Weights of a small GPT-style language model, trained from scratch on English Wikipedia.
Training: a variant of Adam for these matrices, 8095 steps.
MLP neurons of a small language model. Each row is named by its layer, matrix (gate and up: input weights; down: output weights) and neuron, and shows model dimensions 80-271. Each number is 500 + 25 x the weight over its row's rms, rounded and kept within 0 to 999. Numbers have three digits each. A neuron's up and down rows have the sign that makes its largest values positive.
After each neuron's rows, "fires before" lists the tokens most often just after its 100 highest values on Wikipedia text that the model never trained on.

L6.gate706:509469512495511479502511484512531506538536496508504493498517481493514532503466497497456471520513512528485502479537456503519545463517515492523489499499500490506469480516501550482475490545521478468483494492514496484494491520515471499498454531517487469489542541519518477510477486509474515481522516507519500492496538451501505473458552528519505451516484521510493523447495500507482474514481477484474499512505565494526464504484521508489546488537540466505505505486514482497515525506496495527498562542497514496532469470512525471490497519521492520507503462494521432470491515536491544512
L6.up706:545507482468527487460522489497522488535504480514484499504510495469492512512506463490491448490473493506517502514518489465506510512520469477484502527508515490538510505525493545486508466519513498513518487503507502497490488533507455486477475503529456429527551551521516485472513493529460482473492494498515479510501513467520506450525484521531475479474502533472432510509501473462486478514535491494487487491507552496515494438484496484477515459495518479508452502491513476455516541501464513489483494508506510477528528498498529455509544500504484533511513464513508469535475501500460516501
L6.down706:491497497519502529525470466490496504518510490484472472497476491515498466464478535484536512484488502504487504474488538508515468560481488558498453533506472521472519498495488500506542491457502489536508534496453499481530520456512521491504485473524511509493475459549495489491509457489507501509486495508491532486522506523497514527523442469501484484502496485534479474514494493512494516486528521455539465449514482533523541488484481513498472517522460504493463478473484520496492497492490494470503479483536465518467472559510495531529507515508508464507491492502495527521480470494505476527
fires before: "9", "2", "8", "7", "1", "3"

L6.gate255:440528465520540563474498551474482504522535494481474496511479470524510493526473513485530511465488547469537483442484498478514527491524482492511504449528550487468514519472510508520567500527505486475495510520495497479514491486509489494466506498504460533488496547484497500552487507491455534468498536525486488522470444454478520480492482497517489446492511525493457511508482463526479535487472507508510510479451468467478541546476535517472479549573504473522537467516475522494537475502512514483486501494501488494511461472515468486503491487478523474546512442564488478526532534496510512459
L6.up255:486574480513506488455509501481522522513530530515517488460523496472450515471513488514569525492481504488494448487515523457526525522517445461455519521507472503513543498517505550518527506534503517504477501496536506502507478538502475490504462521483486498499518497532525509509474493477505501483503499523556532500473471497476509484483464508539495491499513487439435491534502517502484475497445492458494504472470451484525549508518504532493505528533510499528469476493465512486520521449465503488458479526462459500498484484514486513509505517490495481529534467504517512503507508534524496520
L6.down255:503540491537507476485487471491509536506478497522506507496522506497461489479524482468498472503497494500489480481492504495509501484523471541461517511505509523523512482480470531529503514505494496499477503491531500498514512519519500472506495511485517494488502514543520488470496491487517503486506494507575520495495495497502516506507513516510495517512504502470498517513505499509491481526510493411479492499515483499528503483493481505492517504502482505508481502500471497265510534421486495511499476506477499478508481501488507509484521505511520486505511491515506516494493481480515490523
fires before: "==", "===", " ", "In", "The"

L6.gate881:505486470520499494507533516455526508475533486538520512508470429509502498491478474510490526485498559522492470484539495454538457483474502495528469516505512469462519522496456483469498489481470456523490521474462522520524501470494494519517494488545511502518514467500515489498528505479518488519501481517469535480498468537487518517446536497497525464508506495492506510528531495517515489514523508480536475469534533508491423530457486479528499514534529481489490508508469521494504466527480516466477492494458504495519503545529504461539466471498537490493506479525500518528524494515527551543
L6.up881:482459510482468513512522522467468468534507504506498472519491467475486484486514499503502506501547481512498522482496463501502523479492535500529523549515460506539487444518508524552482523469444495517486526434491515456484454487515517523499476455477483473488520535474518487495507495516517497466514519555533508514520473474535500465485491498486521519519513546487510500494506533512471513514501496512471467524463536535522473540469486504536494483496527510551506517483525552525513502511478486539569466472534456520493519525495543486454492490498472478480529469522450473507527463471461486481
L6.down881:475515540489496554532489461484516495491495473490496493521535541544482480526497455535516502462461511545492560459507553512435513477488531515551482499507501494566477518501528460505530537487501534552455512497510478493493488527477501515522541527527488479476516493503518511519490530486517484511467475487474491485469511489472513507511530474472528530491497475474504497531487462421476555519460512515502489490501484472540477486522527500512503548557457473501465484496450478467511499463540536478500463500471518495500575515441528506525475497484483494502514536524542494503458491458516494530
fires before: "0", "2", "1", "9", " the", "3"

L6.gate961:515480474511493490529501468472493519485507494534518490491521494456483455479532503469509495549522480518554543497509469462501511537504499494524520560480507514538521513521511436509503489510478459544516464494488495502497501446526526452488484506495511515481519549503518527533511501492504466495506530533526545515475485534540505472484546529503505497496505467428494466483532500527484517506497457509509476448478473450532499522481521482496511540509544535476514498496477522518500494520509468516492474492536505511492515536503489491493485485461511505472458511490538497511515526489482495515
L6.up961:473520466493497483454501475465483501503533479493569521557481482466520512478522558490476465496549505503513504535489540474529535487442507505460498530534489483513493539530462509523479500523478520474469484516499517487504514507510509491484492518522458499481508465490504488459468505519508480550542541483473520492457515512539521465487463505479526514518492496504522524472514487454505488482558464520520491500506482502521485481496535512463542471469515503544468495506492492495495467502530487541482475474498512474523513561470515451563441506490491489477471530500438494494505516481509483505
L6.down961:439555489478502493502479470535498544504497491535465498484496484524477487503507484492500478491554502508554488499479527555466531512505497542545451509523515470519525454461472480545531471481487470517539448522501514544555476507519492486479523479498492494498504511531503508485472488483506426495503488504471515479515510491479504493529504523478496482563439491497492528490531515485473528509482481503485529455528533453500474519510508535495437507499482505483495504472511521584538474493472514495511535496473520489466548518504512473505552486523468502462514488449497477537493486485491474499
fires before: "1", "2", "5", "4", "0"

L6.gate788:485461552492542502478517493544520540491503539498484546482518467506520515467510479490551483499493537507490471529508531501492497508493499470471515457477463500488482473566494475518514537519501497532501489504516466503539470478507478525512512481496473505488552491467518498504484498484520491480481460518487476480482541466460452490468543485524517545459487524482521486496503513468502518503504547504529521543515554496515445536493536494517494519444490459513534467548510523528485508547499539494483484496497468509547479464521487522517477465488501527523494481472476502488498496531512514533
L6.up788:560482531519476548512506485491487517529493500468509488513546507504472478506506534517498445449469514470502467537547475520500506488473484489481517533538500467528463536475545470510499498511461504495499507515508493473461484453528506555539519493514486525471510489467520518501528489492518510495484518528528461456469545505445515502511516547497491492507524451447528477481463493474450486531552491478526508531500504482511486516485502487528459501499487545541533487485486531497545512545478464487501519533513494470487525538519498515489492540538471544487483508502452499554460525520489517533
L6.down788:515474495471479541515533492526526482481502530497487492541530545457551510491508479512550464527484479472477533505476509521466485493497471494507482509455474475515450483485493477511482502455499485519501506463537499482510486485476528484471504519497469463477504539498529512527508557543508497431507530468564464492493547446530508489533484485541502491519483550471494480544485498462543492480526481466532456483476479466496461520494507470552493521518462520531470463491482532499492479470498514553534502500472440490480497514472481491504457500495538520500499534499486477492503477489497507478
fires before: "2", " of", " well", " the"

L5.gate44:454454490488506535527492482447495532491509476507487499492486413477498504488490507535507506494500472508511481475492470535492468476468487499485493508464472514476483510536517486498500508504478512516465491525508488499513496553505485499519489471483492480545504491530503516460526511500490479518516474529504480532444524498499526507499437515522485492493519478535518545501507438516502515475494500495503426542454485463494505495502532510469533484491515500536517440546498525528478506465482486494522509485502494479524461484473498495549491489532502519483478493479471506452467518500492493531
L5.up44:533482473496467487457513512488477508508527502466477523498482508497505489515477524499508463480487479502565507490521491467523526519497484492489477520508479471455507508517507458509512427492499531515514532525526427499473537497506485454517528534482516525499496510531520491504517483532496504474452448468493525553480530487514492455495490513509512460536512479478493462524487496457537477531511534526485493501518429537506503470486495454489517486464538489497461502498489522493474483557497476444525503476522497488506477504513443482535507538450509488466505516504521494519501487518493504518
L5.down44:516513520476504498536525453510487515482510510497512467443479508499535504542496500518528499523511482528525531521537509516442558521499519483469499487467531512468575555540524501537495486562512476554485530504480491502463514533530503500446495473467484468502502507516488510501498527526497514435503493517526524471539543497471512496479511461531489439500478512512511516506517464482491503524493551460481486486543528478499448495515477498511509540495521492520528489502529470532511555461523531440510483499551520480520495469543467509442496544524487506531478493484528513427488513513544517506
fires before: " |", "=", "p", "|", " |\n"

L5.gate611:494497493510586497490499484517520485523514504470521445508504469524491508471522505459502484539483470476498507481526440470471485518482503491490471492519525502489493533483510503498473523516501507477482496476466495529521528487507472487511523525504512547523475531515467536456501526477466511522482511474505522465483472479501531547527451494476506517487525500520534432490464518499495480480507451528483488515447487495493527509518494514533495492477538502492482536505547467495494525504476506521503481505505482526476481548495495498500487507510499474558486495484507535480538497569520495467
L5.up611:519496534488536481477525542469510516530474490506489541437473516526484477478514505497519514495516532502522498538577460529494488503473522497481491504498519479496529493521508480483507479511504545476456466502524504534509498527462478483500527508527501525526485478507449562478504531496550524499463501469530483501499505488469497477488470495502534508529463502495496476497471538470478450482552465515493532509520525487483477501513463506505467479527484513503443517481512473486489549497453505497449485488478485507496487482500466486478529479497549508507477481491491534459521509543522481528
L5.down611:489497499455467501508462470501497530503485495507450546504474562484530538514457500525494484517535528511491479506506459474512532486476475477515538516482488479466511479537526499473492443509476544543490517494452479490516472501518529478513527464476520465463488517496499466509521532499517505515499517520548489500531525482489466491469498478497485491504507510498519496501534509527537514443511519550478519503506503493485483477481528502474495536484494557521471514493487481454494509499499543452487530516530522487529496457473515495473549518499520481472502430511481508497476545502467485505
fires before: "===", "==", "|", "=", "C"

L5.gate959:527491507470470528474533481479435500480550508519484506507542534434470568528533476463467467499508536490514514499518512439528503484506518463547485476447501503533462456458507516492531481529470516481442538487537459464515519508512482462547503482502465510546520520465514448507505491468498496489520512516451528497503535551500500482497489475507491504522506520482454508532499487508486529515501461481492494521471495468518473506513535488514472505523481538462536492489508525516499454536498521478479527512527517527493496469501509498518478529472505504487516494509500482474488502484548532558
L5.up959:456542488467466485497460499507454530531485500489515534482544532509488528464516518458500508511502505486491482535487463506543492469538477482536489481515480526524464511477480543484523495523546480489491524493526502515488507483479493496492513510498490475516493526485462482509467502515525415465496516531506468518519468527543473537492477518476523470498526491488518504496515518490499480464539501496500430512510555516522533491532528517460464459500503507488465486514499491513497504531539523528447467486521480502542500458476529470456524496481474464485470523518523522524534505489479502477
L5.down959:525465526472471500481491505536510490489540468530484489530517497435489546497529474516499449464520538483535519544517510513506517481534500420496487518485557513511480499488535524502488495475475510487493535494502532477494535468519497494504471494469498485504516565476481497528501506470507499512509487503442464539532530495532504500498498514519504500499467540498463525469516545490551491483494507480526476515550508461503488537495494505507499431521514529515492477501513511433478506516492512507469469486492498478481529521449496503516465477499479501467483498492514538492450515504483463472
fires before: "4", "9", "7", "6", "2", "8"

L5.gate1344:530502533544476479512517486495459520533522516462534472475493482478580534514475494493486519495479486487474492490509493507501504488450506497498481469421511521497477479521503484544536510504514532493519518508487510548509509530492453522525521480508506523499494506510544496472500497506485520497476469585509467498483495488507497502594483496473513444483491512490511474538480483494562512482500481505506518533505535530488507537518554503477522544496465552497537494483548484511532489485526540453478541488496453530468470511539481500516476511503501495520501489493492527494509494535461467539
L5.up1344:492524491506494483511522502526520489490516507459535531503491491528557495469495517446510521495446504457524512485492546507490485465542527489502557471501526470472543499527491508483450512486518527502490464507489479490492523510538486525485514492483515546513497455552505502487455508488523486476498470520475515480494526501510516566529493582497503516472491480517497499450494479534497498513530524540555504533558484484524501499504490513488473464500520476489479489487530508503483497490536495530484505443506490494467492506489521481489525495461502470501536514514488487464510486509540494451
L5.down1344:497497513486482497492488483462468509498487490491464477509512538480522482486501524506462513454523494476524514506507488506486518481454535488495524476483503526460456496495545507525500486481528479512475488459506518502514477503495461510501500482536569512454520521473534519547522490549489524502480510469481524464485517508504493478527553474508494493539521525512500460524491488515514540500478476490481464499509479541510537471518536485452523499512531515488518478515576488517492499459460519481495466469496509479508527469500484528534504504517506502529481554468500503513481491486449486525
fires before: " |", ".", "9", "8", "5"

L5.gate444:503499466511526518485504529537501474494461500522490455506469520527498456528509528483501479490474486495497497455476514478461486508512527542521516507515481493484457499493498489476536512483449483492484478493493512529536520470538525538496567491522493530506550502519493510511459514521460516461496466525526483506506441492550533476487489508575486490511500574500485498512522515517504481526502509512485499473459515499503467466492515507486483524565485441499534496469476495516489492475482506462516533475492459452511484499483481485503465511482493448501489485534518484546517520505466524488
L5.up444:534513537476499489504507504520478514482506524458469468503461505546486483450502541489556526471496486481483488549495500438493492494537461529529507498529499485485463476472499486572498516442525472487467528472531535527506509473505526501482462496512488512497539477499533534505486515506489500496470543483504481490517498474481458447478452458512548473495551489450504508500495494493511469484434511502434525480477473462485523519508519471521518467472460484512483472489486465502472462499484496469463469545485492492549490528504525496452492498443505462495506502489459489458549483461505521472
L5.down444:456468458511493505467516519478497500499501528528497524517516484510492530530557471449528479501481500490510488466495509504528441471528500504498534490513503519475502488477498525529508490494520517494498509497517510488497484500515479486510501492536524479479515482493531455514490485515528458478481537540545515489489474495488494492505495520547501488470523500476439476504478491523501515544516520483480482514474489474519495506500471518509505506468477525496540486485495539369501521406480510484493492487490495487516477508500484516481469515473503487513490491523454508502548511514514483471
fires before: "==", "The", "===", "In", "He", "P"